Weights of a small transformer language model.
Size: 2 heads of 128, MLP 1024 ReLU.
Architecture: LayerNorm before each block, learned positions, biases, tied embeddings.
Training: a variant of Muon for these matrices, 181M tokens.
MLP neurons of a small language model. Each row is named by its layer, matrix (up: input weights) and neuron, and shows model dimensions 128-255. Each number is 50 + 12 x the weight over its row's rms, rounded and kept within 0 to 99.
A block is one neuron, or neurons of one layer that tend to fire together. After each block is what it responds to, as a language model described it from the Wikipedia text at the highest values.

L6.up237:30 60 64 51 63 44 55 62 53 48 60 42 46 68 54 51 41 62 49 58 46 54 52 57 56 55 45 37 34 38 30 53 44 42 34 48 62 37 60 49 56 42 54 67 49 58 46 57 47 20 43 54 47 27 68 38 42 45 36 55 41 57 53 70 31 45 59 53 40 61 58 59 66 54 66 68 59 46 44 44 47 56 49 76 30 47 34 42 70 71 73 43 51 44 23 56 45 52 64 47 36 50 45 60 52 52 51 45 73 64 43 47 56 42 36 73 53 54 50 35 55 63 36 56 69 49 69 41
L6.up402:69 38 50 38 30 42 56 39 49 29 58 53 53 61 55 70 49 49 47 63 54 53 61 49 47 55 30 61 64 53 52 29 45 73 40 42 47 57 62 64 46 64 56 72 39 48 47 51 50 25 21 61 63 38 43 40 31 45 55 34 37 51 49 63 28 42 49 56 56 51 64 59 34 72 43 52 48 42 48 64 57 65 49 56 54 33 42 35 47 63 44 58 42 45 40 49 61 42 36 47 41 44 34 29 62 23 48 57 48 49 58 56 60 41 57 76 67 62 52 53 72 45 35 48 57 58 33 58
L6.up538:41 53 56 59 50 46 54 41 61 57 42 46 43 53 61 49 43 40 52 35 51 46 55 50 44 48 44 49 35 59 37 61 58 70 51 60 45 35 51 63 41 81 49 29 44 50 30 52 42 40 51 68 38 40 65 80 66 32 46 46 57 58 57 57 58 40 53 31 61 54 60 54 37 65 44 67 58 46 73 59 44 48 41 52 55 42 33 48 69 39 44 43 49 30 66 52 42 54 20 38 72 61 66 31 61 24 63 68 42 51 63 46 75 58 55 39 77 37 41 46 59 40 44 53 36 52 53 35
L6.up580:39 55 42 31 68 29 50 51 45 50 46 40 56 77 49 51 74 21 46 62 58 32 61 60 51 65 27 59 50 46 45 63 46 36 43 46 54 40 67 51 62 59 59 53 49 19 20 60 47 37 52 40 48 27 41 59 46 51 64 62 48 67 50 45 38 45 47 55 65 53 39 65 45 37 67 33 49 39 55 73 43 55 46 32 39 61 50 33 54 38 64 45 45 60 44 57 48 41 47 53 48 40 45 42 34 45 43 40 65 66 63 49 53 46 64 59 33 62 66 47 72 29 43 38 68 48 58 54
L6.up591:32 51 61 58 48 67 46 49 60 56 64 56 52 50 64 36 58 50 38 77 67 58 45 42 53 34 30 25 46 55 62 51 36 34 58 50 48 36 51 66 62 40 38 66 41 53 43 50 53 49 64 38 54 34 42 44 41 42 48 39 45 37 35 58 64 53 63 55 27 77 70 54 43 36 37 50 67 30 63 50 70 65 49 41 45 65 47 57 64 44 57 41 51 36 41 45 23 37 49 58 71 51 60 47 27 46 65 46 37 34 46 41 40 48 50 55 65 39 33 57 68 57 61 38 65 70 66 45
L6.up820:52 48 67 54 50 29 50 59 63 43 40 62 57 57 39 48 68 59 74 80 41 30 50 62 35 48 61 60 60 44 79 61 43 55 30 58 32 33 29 48 31 55 52 60 43 59 45 41 55 46 56 52 74 37 55 35 29 51 49 40 50 77 68 51 37 58 67 33 39 61 53 65 23 47 60 48 59 64 44 41 56 50 36 56 56 48 30 44 55 65 39 55 53 19 61 63 49 41 44 67 64 47 54 47 61 51 54 71 42 48 31 38 35 51 40 37 58 68 47 32 47 50 34 44 73 50 36 56
L6.up931:58 55 41 56 46 44 67 44 57 53 41 33 53 47 60 52 42 70 55 58 44 77 76 50 42 45 57 51 36 59 61 53 54 36 38 29 39 62 68 55 44 44 55 59 46 79 51 63 46 17 35 45 41 34 41 26 39 55 64 54 45 28 84 43 55 63 49 49 58 52 69 50 49 37 32 70 63 52 24 51 54 59 57 36 53 46 26 38 66 43 50 56 59 58 44 48 59 36 43 65 67 41 65 39 46 50 58 51 43 59 41 56 31 40 60 68 60 38 28 38 61 42 70 51 57 51 40 49
L6.up938:36 47 47 77 62 52 51 54 49 45 27 60 41 56 68 50 59 57 85 62 50 42 55 55 42 51 43 54 65 36 20 52 38 51 54 53 44 49 31 70 41 36 72 61 40 56 28 37 64 38 76 46 63 51 43 39 47 17 47 36 41 47 61 68 46 68 47 49 30 50 40 66 62 56 44 38 40 59 24 66 36 46 32 51 53 51 52 64 35 60 60 62 62 24 24 49 58 46 47 38 60 71 41 56 52 43 44 65 59 64 65 60 44 39 62 43 63 60 27 59 59 60 53 46 48 58 42 36
Responds to: Day digits, spaces or commas right after a month name in English dates, such as "May 1'2'", "January '2'0", "April' '2012".

L5.up199:50 41 57 35 65 52 52 71 39 48 54 49 37 54 59 69 57 44 55 66 57 58 43 45 42 43 42 42 65 36 29 53 71 51 24 56 54 61 66 62 41 49 30 53 42 48 37 43 46 50 33 40 55 56 34 59 56 53 33 46 47 62 70 57 65 70 52 37 42 54 47 65 38 49 58 62 41 39 50 63 62 36 28 47 34 47 42 57 57 64 69 42 63 35 57 60 47 47 44 66 57 45 36 56 53 41 45 70 30 69 44 49 61 28 55 44 58 56 58 46 67 62 45 39 58 40 70 43
Responds to: Fires on the space and first digits right after a month name in dates, such as September 2|2, March 2|0|06, August 1977.

L6.up155:53 72 33 44 31 62 50 38 58 54 46 76 50 60 53 57 68 50 47 59 32 46 52 36 58 57 64 42 48 43 62 51 69 46 72 34 68 38 44 31 64 47 53 62 43 63 68 42 48 46 38 59 33 65 27 45 20 42 57 45 50 40 36 25 51 76 50 43 78 62 61 51 59 60 56 35 48 42 56 60 65 67 48 76 53 51 61 36 36 43 34 63 74 34 48 47 47 50 45 63 45 54 55 43 34 51 66 49 69 54 38 45 60 45 50 27 42 26 52 54 43 38 58 52 62 34 55 58
L6.up223:50 49 46 50 45 48 68 45 36 52 46 54 47 47 41 50 38 47 55 25 61 20 38 38 69 36 60 59 33 70 69 66 61 27 50 70 59 71 53 43 67 61 58 42 49 12 49 45 46 30 49 40 38 50 53 49 71 46 68 40 50 51 66 47 40 45 73 41 48 37 38 28 64 52 64 50 57 29 65 50 59 49 58 59 68 58 45 50 55 63 51 48 59 54 37 75 52 46 64 51 59 57 57 34 46 27 62 41 31 59 47 54 43 63 40 38 46 35 40 54 34 54 43 21 60 50 39 49
L6.up276:55 48 52 70 44 42 47 38 33 47 33 33 48 57 58 56 52 35 54 53 61 25 51 76 47 49 54 63 49 47 59 72 52 53 43 65 58 53 46 39 47 42 65 51 52 72 45 54 57 40 56 44 55 56 44 40 61 49 62 52 51 54 40 45 62 54 42 40 64 48 42 37 53 44 68 51 21 74 45 48 41 68 41 65 52 68 51 60 48 42 32 33 56 55 61 61 43 55 41 74 50 60 47 55 44 52 39 58 54 35 47 52 70 37 66 49 45 39 65 45 32 52 47 50 39 49 31 52
L6.up303:41 50 51 50 60 28 52 59 59 36 66 53 59 56 55 46 56 52 42 44 80 48 55 66 42 73 40 34 46 38 65 56 14 47 58 59 58 51 45 49 44 71 46 75 66 60 64 56 73 36 64 62 41 65 45 56 49 44 48 63 50 43 37 23 50 50 22 37 58 57 37 51 33 31 41 50 59 61 49 67 48 28 37 60 53 64 49 32 50 54 28 43 40 43 59 33 40 45 37 62 29 44 29 34 75 42 34 53 48 57 44 62 46 54 53 62 40 46 48 39 44 52 47 65 51 54 43 48
L6.up758:40 58 66 67 71 58 60 56 52 42 53 58 53 46 43 89 42 45 54 49 56 44 42 40 39 43 28 70 57 34 64 54 42 66 37 64 39 58 43 41 38 41 48 44 64 60 32 38 57 44 47 43 57 26 45 49 54 56 50 32 41 42 42 44 43 40 62 39 47 36 41 73 57 75 51 60 46 46 56 42 61 35 46 58 58 23 48 62 56 49 54 42 56 56 40 45 46 53 51 58 37 36 26 49 50 49 57 55 46 53 47 39 58 54 34 46 73 40 40 63 23 53 63 55 52 64 55 51
L6.up769:46 59 33 59 42 61 56 37 36 73 32 36 50 43 06 45 75 61 32 37 32 42 58 42 36 55 50 32 54 55 53 73 57 41 55 65 61 56 53 54 76 52 43 61 42 50 49 58 47 57 59 68 33 44 57 35 62 70 69 63 58 51 30 54 55 49 46 44 55 35 37 50 64 42 46 45 26 49 53 64 52 50 62 33 50 31 42 45 62 48 61 47 74 51 39 53 35 65 39 46 35 49 64 43 46 71 64 45 29 56 27 54 38 54 43 65 46 40 52 58 25 56 57 55 50 65 34 53
L6.up844:60 56 52 43 44 65 46 42 48 55 41 50 39 68 54 50 59 52 51 40 38 35 65 46 62 32 55 53 40 45 57 78 59 38 51 54 55 42 54 54 53 59 61 35 66 44 41 27 57 74 43 07 60 77 42 67 44 61 54 74 45 42 59 42 56 53 22 50 50 55 64 26 39 63 49 60 30 66 59 38 32 63 43 42 38 46 55 58 72 64 61 54 43 45 72 56 31 58 42 49 32 49 54 60 53 41 47 48 43 60 70 20 59 75 56 66 29 34 47 36 56 58 41 40 51 44 43 37
L6.up880:47 58 33 51 43 55 71 61 44 60 49 73 44 33 51 73 43 32 43 48 45 47 39 63 46 34 52 54 34 52 53 41 53 55 48 52 62 66 34 59 53 44 30 40 45 76 59 42 47 56 54 59 62 37 35 40 35 59 56 59 38 55 57 46 50 47 47 43 73 39 57 62 59 55 60 47 28 44 55 39 65 74 41 50 54 68 69 39 63 43 35 26 45 27 37 25 50 55 38 73 90 58 33 63 64 40 58 65 39 64 39 44 75 45 69 26 47 47 52 28 53 33 51 76 45 39 40 63
Responds to: The closing word of fixed connective phrases before a noun phrase, mainly to in due to, also of in one of, most of, and half of.

L5.up32:27 31 41 49 34 46 44 27 66 55 33 29 52 51 42 50 49 45 66 55 36 56 43 30 61 76 53 33 61 55 34 47 80 48 40 78 51 50 70 57 23 58 51 51 40 54 41 45 53 30 64 42 31 57 55 40 62 46 66 46 42 61 48 55 65 51 25 31 40 55 41 23 48 59 49 57 36 45 40 60 73 74 64 42 40 59 33 59 38 40 69 65 54 32 53 54 45 52 42 61 42 39 61 57 37 59 55 42 42 56 44 53 57 40 75 38 55 55 51 56 49 46 45 61 40 43 40 70
Responds to: Pipes, spaces, parentheses, semicolons and digits inside dense numeric tables or score lists (9–4 |, ISBN digits), plus the last pieces of long names (Secondary School, Visualization).

L5.up69:32 76 31 56 69 68 47 52 53 58 53 60 50 43 42 49 56 41 38 78 37 60 40 76 41 59 68 51 54 40 48 50 44 31 46 61 60 49 55 42 49 45 52 52 48 67 45 46 54 51 35 55 36 40 49 47 77 40 60 52 50 47 51 39 57 58 43 44 52 63 51 54 50 47 57 38 49 53 71 55 64 73 57 49 59 33 60 29 76 41 42 38 64 61 47 35 48 78 43 40 47 37 57 26 43 72 54 41 45 67 36 54 56 74 57 48 28 41 64 57 50 44 40 63 63 65 56 55
Responds to: Function words that link to a following noun phrase or clause, mainly of, to after according/due, and that after states/declaring.

L2.up362:29 49 48 57 46 55 68 47 56 40 39 65 29 45 55 44 43 49 48 53 46 48 23 47 37 41 45 56 83 40 68 34 55 59 61 56 68 47 66 47 60 42 42 44 50 47 39 49 62 56 52 36 52 39 37 56 31 50 57 48 55 41 44 41 55 53 40 38 26 77 59 43 36 95 52 53 69 51 71 37 41 64 59 35 49 58 47 56 42 62 54 44 48 48 56 63 64 73 65 61 43 55 32 37 31 22 65 38 54 58 63 41 36 67 35 54 44 28 63 61 29 38 52 44 64 58 51 48
L2.up393:65 43 58 59 48 49 64 55 47 40 38 45 54 45 48 85 26 52 46 46 57 63 30 37 61 47 41 61 55 57 53 77 30 59 48 41 62 67 61 63 44 42 33 53 63 63 67 49 38 51 60 46 39 39 53 52 20 55 34 48 59 51 37 21 56 53 53 56 53 86 54 32 61 56 39 56 57 46 66 33 57 59 46 51 50 43 74 66 68 67 51 51 52 49 40 52 56 49 56 48 49 53 47 41 55 38 77 39 62 60 55 52 52 29 46 65 32 44 61 58 49 53 56 38 19 44 34 71
L2.up402:61 56 71 27 68 76 43 41 39 72 55 64 55 48 56 35 51 39 60 24 43 53 60 42 38 62 39 59 55 33 39 23 38 58 41 42 34 63 22 61 53 47 72 58 40 59 58 56 34 45 62 62 40 52 54 56 34 60 56 43 73 45 60 60 39 58 61 42 36 52 66 54 57 52 74 45 79 52 64 51 43 69 59 52 57 45 50 56 46 63 63 47 39 47 62 45 47 42 61 29 27 40 46 43 62 69 49 42 43 50 63 52 64 68 56 50 51 44 20 49 61 44 42 42 55 23 57 55
L2.up633:53 56 36 47 62 84 68 46 50 59 54 45 45 62 62 52 40 30 64 51 43 53 39 63 51 59 54 53 65 37 40 40 35 61 50 57 55 42 63 43 37 53 56 58 47 55 72 40 61 66 63 66 31 41 50 45 44 51 36 32 67 59 48 47 24 54 45 57 31 80 31 48 37 65 40 42 61 55 41 32 51 68 69 17 66 49 49 72 43 37 41 65 51 60 32 42 45 40 53 50 35 41 74 71 60 52 29 41 26 44 72 27 53 44 60 32 54 64 50 45 43 55 50 52 38 64 25 47
L2.up674:44 66 63 54 44 82 53 49 41 34 35 56 43 63 48 56 48 50 51 39 52 50 37 57 62 39 48 23 64 34 34 45 59 26 62 50 61 48 52 23 44 37 74 46 53 43 39 49 48 64 44 59 66 55 52 54 69 58 24 35 46 49 48 55 41 78 55 44 36 40 23 53 31 48 26 63 52 53 60 54 42 41 35 73 63 50 62 48 39 59 61 51 55 34 25 38 60 41 27 67 41 57 48 69 63 44 66 73 52 49 38 54 52 62 50 32 59 73 46 51 49 41 58 48 69 35 49 60
L2.up733:56 36 27 64 69 60 55 52 64 49 49 70 56 46 57 49 58 48 64 42 49 60 46 55 28 67 51 62 55 33 59 47 28 32 42 58 61 70 42 56 49 48 41 45 55 50 60 36 67 68 47 47 28 55 58 40 46 49 61 55 60 38 65 32 42 46 47 25 52 76 88 61 51 62 39 53 64 45 52 51 49 61 41 48 43 25 51 48 47 57 38 42 53 56 40 59 50 62 45 65 27 44 46 55 52 37 35 52 37 66 62 43 64 67 47 34 40 47 33 51 63 21 55 35 40 53 50 48
L2.up968:37 44 45 64 73 57 68 47 68 46 50 60 30 53 55 76 41 24 32 44 35 65 60 42 44 55 40 56 70 49 42 34 47 47 55 55 57 49 60 50 25 33 59 44 52 41 55 52 51 72 39 58 51 64 73 44 48 60 53 47 50 31 34 50 50 41 42 61 34 35 71 47 57 27 52 52 73 30 54 37 53 38 46 71 35 53 70 70 50 40 53 37 45 63 38 47 47 57 30 15 57 26 27 55 39 53 60 42 40 59 42 66 75 47 59 36 72 39 39 53 37 29 49 51 47 33 31 69
L2.up971:42 57 36 50 64 69 69 42 46 62 47 49 29 49 39 48 39 30 47 48 33 46 46 38 39 74 50 49 47 55 46 44 49 61 47 52 69 34 41 60 46 50 52 32 36 23 31 60 33 53 57 64 69 56 61 40 54 43 51 41 44 64 47 43 22 31 60 37 23 48 35 47 58 49 51 80 51 31 46 32 45 49 52 37 54 64 55 76 72 54 42 65 50 54 36 53 57 36 52 53 58 53 43 72 61 42 46 33 66 82 49 35 53 47 55 61 63 33 43 47 60 38 40 54 46 48 53 61
Responds to: Mostly "of" inside fixed phrases, strongest in census boilerplate such as "made up of individuals"; also "census" and "Population" in infobox statistics.

L2.up3:15 43 33 64 62 48 41 69 42 71 48 44 51 51 52 54 51 54 49 34 43 34 63 53 52 30 63 39 48 64 23 63 62 40 57 42 61 52 47 72 52 42 81 37 31 31 50 43 74 42 51 53 38 46 58 47 63 46 67 55 54 39 51 47 34 57 77 37 36 58 44 50 23 54 26 51 51 51 46 63 32 61 32 65 66 53 40 50 51 68 48 71 49 83 37 48 46 41 62 50 57 55 47 21 44 57 28 63 43 59 22 41 42 36 63 44 63 44 53 50 39 55 42 54 43 52 63 55
L2.up86:55 61 44 51 57 36 40 54 58 36 34 54 62 67 48 58 47 56 37 18 59 38 45 62 64 60 52 60 28 43 35 61 46 29 76 69 62 56 51 24 45 71 50 76 38 75 44 45 54 68 58 54 59 48 59 48 52 41 56 52 54 53 39 45 39 47 53 53 36 35 51 72 25 43 61 56 70 31 41 54 33 55 64 69 50 49 44 52 44 43 37 51 59 58 46 63 56 62 40 62 69 31 57 55 57 63 36 53 53 55 28 44 55 53 62 42 48 59 45 33 25 64 45 48 60 69 35 66
L2.up106:49 56 41 54 47 56 60 73 56 60 47 60 23 58 58 55 55 66 52 49 55 48 46 60 60 41 45 56 62 39 50 51 64 16 78 47 47 64 50 49 66 48 56 50 30 57 29 37 45 40 45 29 76 71 60 52 58 51 45 39 43 42 40 58 43 55 52 40 27 40 41 67 38 59 54 44 48 45 61 62 57 40 54 61 45 62 38 50 53 41 33 55 42 57 55 61 55 67 54 50 59 70 50 44 63 50 32 45 42 53 63 27 43 39 56 33 44 76 64 72 63 54 46 31 49 40 58 58
L2.up191:58 50 27 42 58 52 43 50 35 46 36 67 38 58 32 67 31 57 53 39 56 43 45 51 52 53 44 47 37 50 36 76 50 60 61 69 53 35 62 68 57 69 66 31 56 32 44 40 43 50 46 22 59 43 52 37 56 53 53 39 50 47 43 36 70 40 45 58 42 52 37 53 27 38 45 37 49 49 38 55 58 45 30 45 73 51 50 37 63 44 32 34 40 60 53 80 67 73 39 47 37 51 56 40 53 62 57 45 46 61 38 44 52 33 52 41 46 63 50 49 39 65 60 46 60 54 40 40
L2.up369:54 70 57 50 49 69 55 56 39 45 43 62 42 58 68 56 57 36 38 43 36 28 62 65 59 50 79 45 55 65 29 47 44 39 68 58 43 21 50 44 46 36 68 55 60 52 29 70 65 48 56 43 51 60 36 50 46 72 51 55 64 33 57 57 42 30 46 82 46 56 42 45 25 33 50 30 66 39 41 76 54 47 59 60 34 32 61 66 79 57 47 43 53 52 46 45 45 37 60 64 49 62 76 60 48 67 30 53 60 40 35 36 55 57 55 52 51 65 53 40 63 47 42 29 44 48 33 51
L2.up410:30 37 39 47 66 59 36 48 37 40 51 58 41 72 41 45 46 53 47 66 65 23 49 69 75 57 40 56 33 59 41 46 65 58 54 59 51 38 48 27 55 52 57 23 38 35 63 58 50 58 29 33 49 33 54 46 54 39 51 65 51 49 54 68 57 32 64 50 41 52 32 82 38 27 58 41 52 42 47 41 35 65 51 81 35 73 48 38 59 31 31 49 54 70 57 47 51 40 66 55 41 45 33 34 65 50 53 55 47 42 44 39 40 50 60 41 52 60 73 49 63 51 55 38 93 39 51 63
L2.up455:45 65 30 39 64 40 42 42 48 48 53 68 56 45 43 58 50 64 50 53 54 16 45 56 56 33 74 53 36 53 44 54 30 46 59 58 51 31 58 44 46 27 35 37 37 54 68 54 70 60 37 43 50 46 22 40 58 57 36 39 62 49 51 70 31 58 27 48 42 49 42 62 41 34 56 65 49 34 47 36 47 49 31 55 69 49 49 54 59 49 31 50 52 41 44 56 58 58 54 52 51 72 24 35 39 55 36 58 43 47 45 51 51 54 55 48 34 60 66 69 44 41 54 41 49 71 43 59
L2.up611:60 37 50 44 48 56 60 73 36 35 32 68 55 25 62 66 35 21 47 57 37 70 67 46 65 55 39 61 70 34 42 48 56 63 56 64 58 49 65 55 24 42 75 49 48 43 43 37 41 74 54 40 53 81 56 72 60 52 44 49 50 53 68 56 53 46 54 73 33 42 45 46 72 55 44 31 52 74 49 51 46 44 52 28 39 36 60 33 50 45 58 42 58 54 56 56 60 57 54 37 49 53 43 62 51 38 43 34 62 35 59 54 54 52 26 33 39 44 46 24 33 52 29 49 54 35 44 47
Responds to: Standalone space tokens just before a number, usually a year after in, born, or a month (in 1981, born 1970, December 1940), sometimes before Arabic, Hebrew or split words.

L6.up309:37 38 52 48 48 12 56 31 50 63 51 43 40 64 58 64 49 59 51 20 43 48 57 31 37 38 66 47 38 57 54 54 41 40 56 65 54 70 46 55 47 71 39 63 35 65 43 50 46 39 66 37 57 44 66 70 52 40 53 45 51 47 52 49 66 50 53 57 61 47 83 65 42 51 62 44 23 54 62 61 43 60 56 62 42 53 31 60 55 51 21 60 51 22 33 36 41 61 43 35 58 37 53 51 53 48 56 50 42 39 32 47 59 64 42 45 64 66 61 40 23 55 64 61 56 79 49 39
L6.up347:59 33 48 49 45 55 41 34 56 29 43 50 38 48 43 26 35 58 44 46 62 57 53 51 42 68 53 34 68 50 66 67 19 33 46 47 59 63 34 49 41 84 54 46 58 36 37 52 61 34 56 46 45 49 65 55 46 16 47 31 47 49 56 45 51 49 33 65 47 53 67 38 52 60 36 48 57 42 46 52 71 42 34 47 49 52 37 43 64 48 62 49 53 54 65 43 47 51 28 49 37 50 54 40 48 36 55 36 79 52 65 61 56 34 61 55 49 56 46 58 25 43 48 51 71 51 57 50
L6.up397:50 24 49 46 45 43 57 37 57 54 31 64 42 53 56 67 49 48 51 38 68 37 46 56 27 57 36 43 27 40 46 48 39 57 70 51 51 44 61 56 25 47 50 32 34 37 73 55 46 53 74 39 34 68 51 58 61 39 55 21 25 57 63 60 51 57 41 33 60 40 66 55 49 40 56 47 48 53 44 64 56 58 52 59 44 33 59 36 49 52 50 44 50 53 49 52 48 66 39 56 42 46 58 48 52 31 79 49 40 61 41 63 60 45 64 36 47 61 51 55 35 53 48 62 54 47 69 91
L6.up427:41 35 51 50 51 38 61 44 36 56 28 42 48 45 53 56 58 54 61 42 44 45 42 44 49 52 49 39 64 69 94 39 49 45 62 42 41 53 63 31 45 67 41 66 62 44 47 50 61 52 55 40 41 39 48 37 52 68 68 37 73 63 60 52 77 36 23 49 35 51 68 63 41 49 41 61 31 69 46 60 35 52 61 60 58 47 55 38 68 49 42 45 51 56 41 64 47 60 48 57 54 42 31 39 50 43 33 52 33 64 63 39 61 64 60 59 46 32 65 29 37 68 47 51 40 45 51 52
L6.up436:42 47 50 46 50 62 37 46 31 84 78 47 58 48 58 62 64 33 42 35 46 39 48 34 46 43 63 24 35 53 55 55 46 56 44 57 49 44 40 51 35 43 51 27 44 53 47 54 53 52 56 61 52 34 78 26 57 54 68 35 37 58 63 36 65 34 63 30 59 71 79 55 57 39 37 41 41 76 66 63 49 48 62 53 63 42 53 50 47 31 74 34 55 45 44 46 49 54 32 54 52 31 38 66 60 61 52 43 42 45 46 51 26 76 44 58 43 43 48 26 24 61 39 34 65 62 49 46
L6.up788:58 47 79 55 29 44 38 49 41 46 35 39 50 59 55 34 57 53 66 48 60 46 68 57 29 69 34 23 57 52 69 45 43 61 81 71 72 48 63 53 65 61 63 55 42 50 61 31 40 53 36 46 51 49 33 56 57 54 65 37 34 36 52 51 66 54 32 40 46 58 75 43 76 63 55 32 59 34 48 57 38 60 52 39 51 49 34 51 52 40 36 51 57 59 39 66 40 71 49 53 62 41 42 45 25 25 61 45 54 27 55 62 51 59 51 60 47 41 53 34 30 51 49 44 35 32 46 21
L6.up789:37 34 57 56 16 55 60 37 49 65 59 43 23 45 55 67 55 44 57 51 48 54 43 59 60 64 42 37 30 54 43 55 39 47 53 42 70 55 57 59 51 67 45 48 62 70 61 63 57 54 64 39 46 34 71 48 45 70 70 48 44 60 47 48 56 77 52 35 41 46 67 50 56 40 46 38 62 47 45 46 59 35 56 45 28 38 53 66 42 57 75 34 27 63 64 61 40 47 55 33 48 43 48 29 46 36 39 31 54 42 54 44 49 59 71 45 57 23 39 43 39 55 30 61 22 40 79 54
L6.up1015:54 28 51 45 67 40 40 66 53 65 48 54 50 53 49 54 65 40 51 63 49 48 32 71 62 41 54 62 76 40 67 64 38 63 30 65 36 43 63 53 35 58 58 48 44 63 44 65 53 53 53 57 51 34 39 56 53 61 58 53 26 38 60 34 44 53 56 40 56 63 76 48 38 59 39 64 55 54 49 50 53 38 35 57 69 30 51 66 30 41 63 52 44 57 47 64 29 42 44 33 55 58 73 37 50 40 50 51 51 57 58 68 55 40 65 47 39 60 40 25 50 41 55 77 43 33 44 56
Responds to: Fires on the second piece of a word split after a lone letter, as in s|le|eve, s|af|e, s|u|icide, and on digits or en dashes in table rows (4–1, 51).

L2.up43:30 65 76 48 36 41 47 10 48 44 35 46 48 68 54 42 53 60 44 27 52 55 41 69 42 56 52 43 35 39 38 62 48 42 54 37 27 51 55 62 47 49 64 57 71 58 38 46 54 44 71 38 47 52 55 34 34 33 58 48 55 34 46 63 54 65 31 32 43 52 61 34 40 50 58 73 53 62 39 41 30 42 63 34 46 58 47 44 68 46 52 51 53 66 34 73 56 44 54 49 49 74 44 26 45 67 66 65 45 67 56 68 50 70 64 39 58 43 56 36 49 62 30 48 61 44 54 62
L2.up121:51 38 46 63 74 64 63 16 51 51 53 47 36 37 48 53 72 54 35 54 36 43 44 49 47 49 44 57 40 54 67 55 31 59 60 72 26 38 42 28 34 45 41 58 60 47 34 27 34 52 47 33 59 52 61 60 41 49 55 55 61 48 33 59 72 56 49 42 49 51 38 38 65 55 73 46 56 59 34 49 44 59 51 58 65 43 53 49 35 37 49 77 45 53 49 45 34 32 58 43 35 45 54 54 72 53 56 61 61 65 55 51 70 52 46 40 64 57 56 76 43 56 46 62 76 60 49 52
L2.up425:52 41 30 45 69 55 51 31 39 50 48 26 46 54 54 63 35 53 65 68 57 81 70 48 48 59 51 38 41 55 49 28 44 39 50 63 47 64 49 64 46 43 41 53 51 46 61 53 62 54 48 27 62 52 52 37 68 58 39 28 47 65 50 31 50 39 62 56 41 46 48 58 54 50 43 44 40 41 68 30 47 51 71 60 55 41 44 63 63 39 73 41 66 37 49 36 59 49 41 38 39 56 50 46 43 28 58 47 64 39 45 75 51 29 21 60 57 32 47 21 54 52 48 39 28 56 68 42
L2.up489:43 42 39 68 54 26 33 32 37 63 66 46 40 68 59 55 56 56 55 57 35 62 25 51 39 50 46 40 46 46 24 68 42 25 24 25 60 40 58 56 52 50 44 68 43 77 38 68 48 60 56 42 58 66 50 55 47 66 60 53 47 51 58 52 43 39 50 48 67 59 62 57 60 45 51 55 43 24 52 42 39 66 72 35 56 27 64 46 33 43 58 43 71 61 22 54 55 41 60 51 60 46 61 44 64 47 43 46 36 63 55 36 39 64 43 46 66 57 42 40 56 66 51 56 61 61 71 48
L2.up514:38 42 38 48 46 63 55 40 44 56 53 53 17 47 43 41 46 48 71 52 57 55 60 52 31 43 39 47 46 52 45 28 56 54 37 59 39 64 41 65 71 48 51 73 50 37 58 61 64 58 60 42 54 72 62 50 53 52 47 34 51 52 40 48 57 48 38 46 34 40 40 30 65 54 41 60 39 38 58 26 45 58 47 63 73 42 47 62 41 38 58 43 34 48 40 32 43 26 51 37 53 39 67 43 46 38 64 70 47 68 69 61 47 28 59 50 76 55 51 41 39 48 39 36 50 70 54 48
L2.up527:42 66 53 51 60 47 54 39 64 46 44 41 34 41 53 38 78 61 47 54 59 62 47 61 51 55 34 62 26 60 52 43 63 37 46 45 57 47 68 57 73 35 39 74 49 38 44 38 43 62 70 54 68 55 53 71 23 54 55 35 67 48 53 37 48 52 26 31 46 57 46 50 70 53 65 39 42 40 59 46 31 31 46 52 55 55 51 58 47 59 38 48 39 60 40 27 43 49 48 40 22 43 29 33 52 36 77 36 56 61 49 39 59 35 45 27 75 50 54 59 51 58 33 63 54 49 45 71
L2.up806:39 58 52 64 55 69 50 57 50 36 53 53 41 29 45 41 59 38 48 42 13 49 71 62 40 41 44 42 48 43 41 64 48 49 55 48 63 60 50 49 45 99 48 56 70 54 49 44 62 54 63 49 55 68 38 54 52 42 55 57 65 66 43 56 43 39 67 45 40 55 70 68 52 37 31 28 52 52 62 54 46 69 43 57 46 45 39 61 52 41 46 56 45 41 63 40 52 48 70 62 55 27 67 48 59 27 51 41 60 50 55 53 55 56 39 51 37 45 53 38 46 76 33 57 62 73 21 27
L2.up882:59 47 43 54 43 59 46 21 55 33 58 38 61 57 44 43 50 40 58 30 48 56 56 65 45 45 72 41 45 51 54 54 48 49 47 59 18 48 36 41 51 60 51 61 41 54 43 21 49 53 47 55 75 87 37 68 35 56 32 55 73 48 50 42 42 26 19 69 47 48 63 56 34 61 69 57 56 47 61 44 39 56 53 60 52 27 65 48 51 43 40 57 39 54 51 49 16 49 44 66 38 45 68 64 44 49 53 73 38 54 57 48 56 54 48 26 55 81 45 53 34 67 35 55 46 46 47 68
Responds to: Line-break tokens closing a row of a Wikipedia table or infobox list, usually the pipe-plus-newline after a cell such as a number or blank.